config.yaml
n_head: 2
d_mlp: 704
rope_base: 10000.0
rope_fraction: 1.0
lr_head: 0.00901
decay_fraction: 0.294
doc_mask: true
MLP neurons of a small language model. Each row is named by its layer, matrix (gate and up: input weights) and neuron, and shows model dimensions 128-255. Each number is 128 + 24 x the weight over its row's rms, rounded and kept within 0 to 255. Numbers have three digits each. A neuron's up and down rows have the sign that makes its largest values positive.
A block is one neuron, or neurons of one layer that tend to fire together. After each block is what it responds to, as a language model described it from the Wikipedia text at the highest values.

L3.gate44:054122102155119119176144147115082152131107101117116141152140129093118124141094153135143113118154146136178148082132195128114107175119103146147133162145161115167129163124131148111152133103141085161106127148146145157121126138111121146131109124135154075137115128154143141134087070114126137099158136159155103136121112126128092106118155164109139124142130097074133100134143108159146108130185
L3.up44:139082159126129109122100090165069104143157134139134131121099165118158120096111160135119109123106176112136098128123100142152109111111131143104129133094162135116134094133130133082112140062141124125112104171146102117179137133134109158135126104119113108141133097098078125135132140122123079130148144173136155117148122136157155118156133075148150146122108156127156080135123124157124104162153
L3.gate52:143158110161147147121126138156102128129144100110129138154141125132102160139124124122151169123134100171146115119114120059114118128113130135190139094123157118146115109100154101133150156114108159121146085076128144148105158118119117142149091137144150105133177120145141155176117128120174153131119115160146144131102174114110133159102108166100126115116100119079167094114145118119156130118147
L3.up52:106117102114117146125109110112117113135150092143149130107127118133119090161145155139114117133105128117135137114138220084095156178157128092165128126135119124122110125124122122116126121092124133131116109087116130115099106120122097135099166104148131134077132118131181207152123143162111144107124124159144136116179137121119107123122146120160081133188119097138131115088127095149106152082139
L3.gate59:147118106100107107124106095106128095125126143156117121129113104146140116144110143174167143105186084114116081140145080113119132090150136161107137096118086125121144165119163125091102154125136140122120117108132156113111116124129177141148105072125125116081140121125155146105154122103091135114122139136124078152124127186109161134119142149083102096150084158098078161121126124102107130101145
L3.up59:062095122158178127141128133103098095146138099144126130125147162175124124149120118121103148140117110127185138158112112111126151112117115121128121100109145103172140146142115153114127116131153123148128168152127122148124113121134130111171161125097125098167100124141097149144088149065116189079170148133120165114120109153071116121143158136107125090093143131094126127151131170132149149105125
L3.gate141:179141096138130135137126086145128091150166069103131149138150127119149126095142157090074179088110136133159155160096134105151155140101187137135122117132112110133149112099090092116148158114121094149162148168112132093089141104132132166076100084072144125129132142125149137102117134153146153113127092111134142137146129116072111119122106102164133122144140163117128147109118170135140194143134
L3.up141:161125127138113143136115142129121126154163158086116124148099116145151156165132138114148117149120157135161177128165149113169137136172153129125116135117135140155132068093158122131113137174109124113126134124145139112130172146123132153128150124150110142128158123108122143132109149179122136127103138138089134103157119100125110135177111092066137128104115093118136117104120179169132145118144
L3.gate170:093136129172153106111120095125134121113107105128135141106169092129130153122162129110140123147138157144145133108168156101126137126102161100118112160159125132126162111126139126141100180092140167132145094150131132142115148156136116090121103140118139143097151133128124127153124065123161122094137144128175103134160175115152125127112111107104128128177148090151126166112142067107152153110103
L3.up170:085115128152126116098163115163097130150077137157109140154123115147135098135099139125147113129121107125123106105121146139135128143133162129141130111141120136136084121095148111103088177103114125106144124187125116137124147145112121122130167110083139115077170116164111082138120122111176175129139086181163126135111176087116106102088102094124094127108157115104124168129151160113134167136128
L3.gate171:194130123142089076128120119144154105097142129129116136132105092106125141135128157127161105135132121142104135091083110091182142151155096125165114098105125119132125114135110122112117164116154079175157105115155096139136112124145086111146121115096137129127149107109140129098117093141124094113108084121123108123107119092133138143134140101114149101146144074182131105128138188177153119104126
L3.up171:111143112144168090136097113148122094147103140114119130096127134145110164123115147181151145099114128129102122125104142117168115094169129103181155116091140127160113091107117157119130121134184133157175127136137132158157094151137136150131143139115119161130178135124125133133137121102111131170149126144108080137181144072155136122114128162102106139120129087146139068100133162142152077135144
L3.gate174:164100133149102118098136121095158098133129129072119066137130149133079147153116100138091122151155079126114112157117143103125183145136136176174110098112144098136107145130101116113127111129164129105144120090115130132126116115154117148144136070150100132120126123113127142109095112117080133098096175125128118155134100140106113148076135185146163104169129160162099126159095145106145122169124
L3.up174:115142107129144124137105126134142146121107116136139140142152138084121148149163172125154124114072146088110102102124089156155168117147171139111151104192174115124150165160151140107119116071164138128158129113103138169149147169123079092152130099126152138114144118153122072130086120154121101140150136096122117091138104116154132153134132105104137132121118098184105136145093140138186127099110
L3.gate177:149059092130120106086160117095082123143133107103116137108108139130123117166152132147130149130111143116138147163150133086140107132175134163116110092135142124151093135110121114102156166095183177139152121138128112137140094159170110141131151109153116093094145139134156136141122107118135112109124118144196138181149133120098118136141141147130117103112112126160126108146139122117110101118141
L3.up177:134104095174133115134154168145125156125132165157139126150130099170151133102146147154155124139083133124094142162117124098069113125127143112151129087148132126106126152151105087114102146117150134123108092110140177166098083142149101138164123110116152123159168135161133145150117154110128114086118124143163125127156126163115114144096137178110153127148098068153108135134095113118144158069103
L3.gate202:111083165117165138132156094128110116147115159112138122089112118120166134083127111130138177113136091132115135154131136154141098100149136083123144108156135116143114135134107158116117123176099118146115139090136107117171118159122078133130113079148152145169155107149121143164163120150120123156119122107153147131134088139128088156096101164095114164103163134140165105116135109145108129136113
L3.up202:169100163138134140117165148111134134131168109118104125124113154165140120120111148123142121144129099154126103170093139078120124157113141129165135105143156120090122144149095160122136134161147155123165158141136118129122127129140107150137148130107115076078152106117149171090059169146101132085157135102136098102114119108131139162098089149136148090149102145100156162142123111154126147133126
L3.gate251:126097127128144137137147119138098139152166138115109117111113147114103095127161136139136109082143102139162137123158115111151133176165142145113112094088139119144130147113136120094087113118143153114147112175138114131156173130147116126106081128133133097094126118129083130111085126105094092120128136121160125161133089135128133138179168116111087095144139120095163088144122129163100124129095
L3.up251:135144131118148121113089185144089153108137118099102131087120125181156151035151166108087165095126152133084129115138072102128095135140114129155125158141140125152106108094120149143125121109133134140161099128150107152117184157140162097136146114149137077138095132153119149107108117144139136114130104103136146119113132110171149153154115143136120125125140118113152099131125129142128113124145
L3.gate381:129138137150154156062121143132173082124137133152112094134089115127151130136138105112079131143107117132168116155167142149153165091123136104169120091173131112143121164115153125108156155147171151100100150197132155135162112140130100115131119115120169143118168156126142140115125131104149135127093162121171118129166152107118101132129140112108156137148140136100139144096156111105144104128083
L3.up381:144096135091144136147093130126158087114139112129125109070161134156118129123100156125103084123138100137109101146131125122143149152085086120128113118136149121159087119182124112143110108127145131135173142144122134136134088157120181146158171091102160138113099105129152149115116155110093110111141125090104170142118112104127119104097146115130139145153098103097129159106064162089114134154137
L3.gate395:160120145150145117125146118129171111133114126136112132122153142050109157143140158086156120164119190109097163104107124112157139147108125128168152117144133109137118111117120125123123133131136115136149164159119117104148139127161121067147124119114152102154163114087140130148110108141117108135133130117169092171133162109160124127168113143133157126098114130137115072139120143098167092102119
L3.up395:122070161162129119110122110103090142163113183113125112128132129115123110148124135102157093127140122157046104124112147123137140135136127145163161108147170141099172119147146099106118110103106101131158117130147122121167106147134136125121143148140155133141124115099116087113127138105092152106112094108163138117158105175118156106099103119185132100100122138177146105125130102118102097135138
L3.gate445:124144122137145111127117124113098117151073174127140186102162097094132149100147089135119122108152111116143126137158147159123129162094089135114109096112166108120088133132143129116130120101122121136158098161138108143106102144160096117123131135113154092094165157154078165131150106128107143132155121142140099129115178130133111161123053126111189142069140128129132091127158138153141139113122
L3.up445:134165142130119079128116140097120125154097159082128120096133130133128141075142117165162120177135158129103123117130147134115140163140106079171116074130111138107060075081125106115067114132109133145116141160127123112096128083124108121131111125142148080078125115135160121148131111138121118130135088125118121121111134099132102129135116148142138135150140095157136107130096160129119137096136
L3.gate539:141072128169121140108084098164108129120125149125111182129096126118159164090148151140143139130122158117118116092131140122159074112199159135131133118110128124144102121124140115052106153117141127152141121149136156117137119153140118110125115092120138140086159122131117147158152116121143117116114101129136089133133155151147122103090098150128125148122131120140110136115120098149129130077163
L3.up539:103112117135189179107103153116120119161094119135119152113133129111123115166127108102119144131121165143154182140125117103128134153144118105138127126133103099139158121124125096119116129089156080182151127106151152146131069097128100103137195104104175132144151129160092113099133113109122156119113131116100116131140109124125114120110113163075154098140149129136152129130117135126150126084167
L3.gate549:159131149109172097093165148139139154126128135096145128112114124135097139149102115174156166153126127131122125089136121150150123087116099149145100111107097122122152177124123140176122139107156159169135127159121109157106158111103114154120119151121127126111133141151147094149131090173088121108199125148115141155151116097169128167117118126136123137088137083159059169145106146101128120114123
L3.up549:143121124132131122124092082120141124152125130131121162108106140115142099118126130128107149140085094137171116133122147158126138113138132132134145123115106134163154173102133148142122131145138151108131106169128127124115114140126136130144132119131114151130201130112111158137082125140110152165136161154120141172159092129130127106127184143115174106121162131159102141140121152098166118103156
L3.gate644:182147120146150124079116145118137135111180070106128108132131109105096117092112146121147135134124136135088131141146101161135119119124144131121142146107124099156149182164122124108127106095144143132137130148120117118111138098171146121135127167148117122167066139117136119112123127089110157127110169140115102084106124133156130138099147122097166122092147106096105097100147143130150145120184
L3.up644:150163096150132140100121134126089104132167144102116155151110091121112154137171149163121129104135183123147128149108116067137116100168122123166163136123105126165146123199117169113118112108120151128146089132126126120134131095113150117155147106135113093134136140151069112146119135079113122078156162117133147100154155093149110152148117116099161074102132126137138166116102147140154107144111
Responds to: Mid-word name fragments. Interior subword pieces inside multi-token proper nouns and foreign words, especially Germanic names and compounds, like Lich-ten-stein, Oden-wald, Köpp-en.

L3.gate53:130089136142160137086122105150113101144164147105120109089116133130107152084146131116157159176125099081152145111132128154138121121149134111162082142169134127115136087132080096132124127125178121143142121104092147122154130144152084113142135132132101094098105100117046141113120108123155149134154107143132170147132126115088155152120147112113102159159112108104117115158115125088112125111154
L3.up53:150093155130189116115130129162158114127115125168126133127158129118097124145153092130136125108090156113125180130122147137108161110138161111129147181085124127117129161119138141103145123147136134098146157157139152139114171137125157116169131112133115073168127124153125123159121131079104136095127103136129159128124135130162111098105132116150163095095161097171137140152126132134157143140102
L3.gate61:095132096112136111132100159152127121194157097139135106155141115120113076140140097149149146136094115120140164106091095130142168153160121128145150156087125133155138161182100088085098140117177143104144149104138125147088076143115129144144132125124115116098119130130143105090117139096115164111108085125150158131083119121139163158103148105119092097134118105141136075076143155138139143111186
L3.up61:157140151101152149133157117159117103090167081128123101120145131146156114124120122157130147143080116144127152142152113143118150113096097085106128128150138118144182149162071105083176113154156150109099171117124146151125124146150081171186112163102155137107146133091130143117131112123110124102119139119122155095134094066119143156068129113144128123155121142171162116147147163137115168165158
L3.gate87:080138149121137100158144136142123120151101138113123104127130134096095103129172144093126165116138179146139105197125112141151115091110150173143101143125118116107119077117141146135135122131112157137161089107128083097082111115081133077113139103131092141141135115110176103185192084149125136167083125154139111146147158177132116127118122109089114140126144131120141115116126126127097132098141
L3.up87:106138140126106124138120153135104118122097093103102156133125132133109183180112138134068101154149168094132117149178132145119160162121101140171145115124141123156108118144152132084106133129111153136101095126115085108113162137130165077128148133101125089102138111082089138127149071123097178140104156105100130130129115104110100127128171143166108132115131108154163113144131171153127149122144
L3.gate113:130103133136174128093124171160135152159110177132106144130120118111110141126128120141102133156139154130124095125120122132101170145136084120151132120122144134101094100138171119115125125099133130152130120142123115119119109151108109126115140136073110121115146122133140137125128081153113133123074127136082146122117164121134118138132081102176140180125111131146157137087115063141111093109162
L3.up113:089157142124103150122142192141103148113157155127131134125129093172114177122110138120103180142128144096095092126118064111105132146072130153109130164111119135152133124135123131131117107093099107146120138126162120135131108111135095111149172095087137076125147129109150098126144090151105108087120176132162140157095115102133141171128103119115119121135153183158143177145148128168136081122114
L3.gate145:124173111105111127111177109184133133142131114150132110150149131149143093115119092134125164139058124085113143161082143127135172132113098142115120142118144146123156082113107082138111194158135148153094122126120122133070116136133097165142120161124106160112134143129119141122116112120119176128113115132143109102138134105092118137113147071148128133137163146154157130123145116089121150134149
L3.up145:123120109129146121084120102148079136129146106093124123107091166085117125085139135157150133145135136091120151163132175199095098121101105097129167108133130129114158174141142126114091160155097090133102149122139126156136098159137080119136111142114112123116134120149128176114159175122128144130151134138157119113156119106114128154184131141181106146131159113132175174150144139108126107130176
L3.gate185:101083138106160101126132097128155124114116165104139127115129141127118085127144126150144145149157135084153100188099163140102213120138106159118147157173120094119148104156083124130077144146160123129145131120154132125127098143141110103120148092122130138119119134142167118140156116107159108141132104148182105092112107115122065183109077162141131167139119092188119117132144142104139166137107
L3.up185:126149179099116171137115119149137104139131122091117104140121105136136125134152113107144150085150124095156099129118125168086138092147139120089129138123134133098144144152184178116147121129112095157130122175123160093114193112116111152167082098147118134085143102167141111137130103101125146155156147127171117101127090087124115093118109155141135148087150109095118152133118154100170120139116
L3.gate188:092141102167157129152101157154104112121132123136122096092134115109123133150151165108178148093163143139115092147134118175120122119132155123165152166176136112113125145116138161127115113085102109091118121152169113146146154113134126099102151118135078147145120127151112159104114137123135103116142141112161135145168093132095109099110065105171129140108151112074175200145140136139130106116124
L3.up188:107132109119120153173116139138126113112147105130131169138120111152167061109112147141114141133109116123121062123116137132097101103117162160103114146154107126111140125091166106124091131125091087137116132134170108150130114087100142137147128103191079133144118117113122135102082116081174139147100125105116119127140130166105131082113120135123129128117143105085162145144124102131137106149121
L3.gate219:073079074142109115152093136158158140208128126120100114109115141121134119127105130164139106119118110102136164095089114132095105143128165117096129125146118140135105134120149124093075132140126120115147119159096117060127124113107102113117148120146119107094114106129127129116135139148108132141177077151197118113130130123128124140153125127118120142133148068170136102106145109138166138112152
L3.up219:075109138106132078100090158155118149164132169112134114152117133139128115114137116165130126108135086123133133071091097080074119123135151103160111122118176145154111132150131106129081102135128116107124161193109150107121139167083138109121137131100122156146128131130151094125115161130140122132151107147134095130152113131093114157161114115131124145134174127153147093142132101128115142137214
L3.gate321:119146145117107127076080131143135130128163126125120129093148095115119136156189153103117122136143128105128085132112108139112108121155149135181134134146108158108128162143094101142133120128129152101133122124132120105124116133118090128096098128112140123152101135099075155155162109158141104144152134126103143131157144143127070100107119122100165143154157159105151110132137115119076108135166
L3.up321:123099109120144119106116138136129132158152125092099139141115124122121173080150135138100119130127071133146132149172148124146118131094143150096120125137116132182160093126121127144097146123161083142160113151144172083136134115134140090107105105136110108136139118083141169163185091162152120122126099100078084108146167140159143108149106146139124155124115126143098140089168110107131142161113
L3.gate350:124147099127064097141149136153108105170132146088126148103133112100095129161152091150104131169146124155090167092095094139124100090088129118132141138110167118137138130110139097114126130119092171148160100148110063110132107130116132119147108106099116186129131110081159127147114133129104106143153154158110149134111091138122103158141153123127134136124129094128138107141154117149094088105167
L3.up350:126133066137076102116198123153122129123146119147136146127158137114114158182120089140107122175143115147117183107127128142146099107082103117105087117113160144151151100102154085120122107132153147150101123133136127134128083103129099116127105145120157167096117144115167125124181140134100142129141106136102082101090102089120102165175168117104118124102104092128147119105143118126119125113167
L3.gate366:111103133171123094122100102134118119154133163137134084109116150043098122120125103120165156145144121153144124160164122155124083128137107114162123126140165136115121139136115159125120174115123117111148106109149159088100116119149107099117137117078113101132147132139148130113133097197110136150156104161170136172125145093126120141151102141161140167121137148121116121159144134126120178126129
L3.up366:112101094143138130120123148142130129138148133105160099159140106089136128106169085121129156138137119101120126123130145130089099135110140135136132138143138145101101160131113123152110162156153118129148126109145165135109160146156129130123154121090105065114157131142124105139138120166117131129142084158120140176098161113100144166172111118186140128136166136098147122121132150111106182111159
L3.gate383:125144181120126131112134108152168095114131082150114091113150132137121092104083147152143133103138154134131107153111143062137138123117132132127097174133140096133135150153084075110111148106143150183103091107180112115138171129120109170107133174123110111147122118147104127144130139139112116127128143157163095129122156137128109145126131154173124196147107112141133105136122168114113172177139
L3.up383:126132146115152138121132101161140125082132138132116095124159140126133079138076141150123140072183156130134101167154188102137142155146114102101117130152147124133133172148115106093096120150168179158129114116177147143164125165107113157098129157142117119152120121129124131149134207123137098155139109144158110142135120102134155165158096133188129148154117104111112149143134146106149179169137
L3.gate418:072149081149129137111110160119133152144144074104095129113152146138112127117170120127101154148133113140113095110128114144121158109098122125096112131115128115120150119132126121153121126095133137175161152155171122106127122106131106113151092130135108145112093113130144168144130105150104127174144112184125146165145135134092104145123110149138132140129114110151118113121093153094126125158125
L3.up418:098168104153182138116145171121098186129123084115123114146153131119126122110171099125112148120121112136141090095141099095093155102141125099135153110155100160131166115149114147153140095097129133167160113131133153129187134103119090089119065094159129123123100117141128112131140122127106128133144128118120117145157111122092115146141126144178137119107138135185134118104127151123128121146121
L3.gate426:107108093120171114073107178137126137130110124086131130122148100117108119155106091157124171151109127131132120107111104124119128109140086162150150170072127106113192193118131100172108129127151155138148141115111094122106115127153106129170152144131142127137140123105136156149120124166147162115149095155182103173131098124119112142135110172114147130131138142111147092131125093150152157093130
L3.up426:112127173123134152117147135115126121132096126108133149120142140132081155134086122127182107124112096139125118143179160119120095102138146139121120090162136125145131154119145122115094175151149111172109087129114121120084097118090107103134122125164116083090140111105139160145133105124049163092095101121152105128176123135115115112171118134123122138093106177104123159143114138128128136079133
L3.gate451:132170134133137139096091117118131096143144079122116136084186122114133160125110124076166106131138143122156105149121138144138117146145137170178114147124180130085087139145120103124162136135137122128151154180120125096122135126146160118142076124120129130167110105094135129136118141148134136140092116157145194115122133125092093127118094087198134176168117138103145090139150135121095173142171
L3.up451:145142109125150150125154075118135121129114120146125155133097122117142082135148129102144134119135151128165105123084136126160149128189140138129113112096126137128092122128096107097123120102085100212144160167159124138111146124123124116104138144104129113102105131134146163073144097112129113117119161124175134137156139158143140067116137121109152169063149129115141128120086098165110094101165
L3.gate464:086138110103066080146133132145123106139093113126103154134135108131105120123150144141102135154158133127120162111107133088134116157120075150151147116122148117120095091158140123129147143160103135136087099103147099106107150100100160114112126155133127112123159138103098148149149143116137142144092104168113135141117133131155114103099138136128067118129130092129094099090155097106136153169127
L3.up464:143151124138110130153069106165115127123144180124135109133134112124122128150129180106145124119088149139119129134049123128148143129112126148163174148138140132154126119129163154066119130107117143123152139175168156152118152152114149113094143088084163141123141123147106063143137134106121142122205145124098128149147131128141115154098092071157127128111138132139124123128148113140120153138126
Responds to: Mid-name word pieces. Second or inner word pieces of split proper names, mostly foreign people and places in lists and tables, e.g. Xu, Krishna, Padova.

L6.gate269:145106155159129108126132095125116121148112143119146131132101137138094106116110120101120111132097113106061124059134138160201126118115114170138100128123122125120148087076143050125140088118167122107127118136126081092149123115129121092099129137152130120087126150126147144140127126183098070134126129112166128148109117148141121118075109164106131119150171116123144108133129133086151105118158
L6.up269:131111093092173082134097128153111136122158159119144127116175129109108119134132120129100140152103095103089125106111161124128125114167100151112142095163156125101165109137158093101119115155133123131183118155126114149146113137168128138094127140167169101144131127122154148124153129139113130190100112099167097173110092120087117143130075126141156105116160146065119149141111125141162115147150
Responds to: Commas after openers, mid-name pieces. Commas closing an opening date or phrase or separating football goal scorers (On 19 June 2023, / Additionally, / Adu 44'), plus mid-word pieces of foreign names (J-án-os, Joach-im).

L2.gate43:139133091094102136115119120137123135131169111134111120129115115126102091111147107137157111091109119144104135092103100105119149167110139120128174140118152117126127124103125124107119163100112177104103106148122141099137154122086131107142092148078141155090124118122106146136131109111145118110119139137158089124159130118113088133121113096191111151118110107120139104096144121142105147141137
L2.up43:138127153150105143143129085122129089130150139133117120117158140115145108127135152135125141152130136139124153105097112120103128106131100141126143138150101135144163162110149176104140124133134130144155124096138137093151108119126129143121150109124130129092194112138170152123144164159142165134165084114106110142156092189139114106128152142164176101092130145150170103127151118119124139076118
L2.gate458:171130139155111121153116185111108144144136107118110108110143141126096129127163129135100117151112094143058147140108091131111071152114116153162152134124143111124178164154135108127110097113132142128129108127104115109088109131127133132184090120097071109108098130081163129096152136136090117137138108144145128123145096117153088111123119109132108109102139097151133130088136125133109092106153
L2.up458:136146106145134128109148187148102113064136086150105146130144110129077140137093145130114125142129164131135175133098114073125122110061129116114128119148163139141132100140110107142153127140126117122107100136107130125120092124132094121100116107076198136096139115136131139132128114126127152096119133175148071111120141129113110106144159100093148107117136099136146116134137118118162116097145
L2.gate538:108146094131126062155116140144105147111106073133117113154110136135133131111147143147149126122133089140097136118187125151166093088147107126111074104123090132151137125145141138094076150080121148149134147137152172138105103107119139128122140073149096181146157122158138166145093127149108134141113100150133133144156149142106155134165116109098080139103119120155130137104145113110156138113163
L2.up538:113094123095103130162121083109084139127135125176150150103113129109144142135148115165155127166135091120119161124131157140131100165126108107157168120145110139130155162163095114122114149129047108161122086099125143126111069135148089175158111061135141101137164113167133155131111112138124117142098136138125101132131154160106151164134109104132126160126097164146145105100151115101148085109112
L2.gate642:095129132137097120119124144122084122143109124111091123133129144100126116117165145117075083114152114155099108086065103143153114072131121146073124145153165120119124140146138096136175137141109175160103144126119119072111132119141121126126112177108103134138162120114121116143153122155131110129122151132127139115130121121125090135127090102130125118115142100119142111087173140103131150113182
L2.up642:126125116143149144088108140142062114092148117125143152097117140098126087104101159133132136101145102124130143131079172125136132133074145140158101104159161155133111112121144111128125144129162143152109137056167134133122111105118135113134113125133129135119125095114156140092088095096121156108111116158155128111120120107082107129097117157160130105111105106159146101130122095108128131128160
Responds to: Final name-word pieces. Closing subword pieces that complete a multi-token proper name, mostly surnames and places, such as Car-son, Hart-son, Madon-na, Can-ton.

L2.gate294:083119164134125115111143143105187116184103126145118128126166143125129131113101118113110167151167123155150109117109077147125096133164127174070119114106121115073127150127174145098083171136126118185129107148116117112127120087087108117133137125145158117116153117094115125092163135123129112130138130146123150096129155079102140143128093144136094152144159170128086113132144111132115151127168
L2.up294:125098160119155090106145117146098119161126156137128132103122123128161113100152100143147107120129156137128095129102120081157100122167094105151152135126153145109108137129087079144131145118180146159166103123143125112118060094101104185100111137132138118134114142132119088152115115111130123095153095119127132157147171136103110162133135132066154111105144152114109141103116204093147065140143
L2.gate392:149142173129130136106099143114151129125108161158124103159113105082136164132133069116163122160121143145111113117180104105128082117170126160140121104113147133135085129134114135097136136131143137139175149117165156081118069113160143116151148141098105111119152152131134133122156076111090148089163102161130087087108143146116103108120115161116159123106128152121133151130190119124128097106114
L2.up392:124120157136090103154125109113125134108117124155127136128075104144121163114069165133119121161105126099141110088096077106177113154111147133084129136099145139113067133105154112154096150083103176133145092132113114111132136116143121146115114105128103106128067142131124126163094133145113109123103126132075129115149129143172154127160142110143152124140154095162125113145108090134144072138123
L2.gate493:130109113108098127100147137110109143143151087127116131154150115090124169111134111145146138148141171159110160092133141113117091174126120108166154126100107110124098103068120108127052162094149158130158153145138163112121125104113109125172155123113162148086092140166130152115122105127121106140165112150118097129115134149114108141131135114107159176127150106147122180138121140091134115111133
L2.up493:144103130141114141067119145152127147119154164109159133099139119092117164151087116154100142124107138153128156110137134137080096157134127123189181143099133140124122103093147143106130134129119142147120118158100169159111116117108089168110148120153127149106096153149088154105120135109114131093154123132120140122122179130131120123145148089122158180072171126149159144124087129110122108134124
L2.gate581:124122139192119109131112153156150117112131140118137084104103118096106115127125104123149115123126125113088107125149156127134107135101155125124142184149121137126094098073085077103113172083125124119111102128154117131140164126131096142090119123114111118129106140077095159131061128115192145131167119139102147147100095123156097097124122130135152120110147101135118111125113164089115132137098
L2.up581:173077149137140171128153140107149124098116168126108110166143098079114168158107120129147094114114095148146097130116135112142104145141109134131128136132107118156116147132138114159151167101122134127101171155145151095154143160143102131142157133094160162130115162122108126146073163119128119085141137152146127170169131116159112147119146125112172115160130186112166162182113156120097145122118
Responds to: Mid-word name fragments. Word-piece tokens in the middle of split proper names, mostly German or European place and person names, such as O-ber-liga, E-ber-stadt, Ross-berg, Gi-ul-io.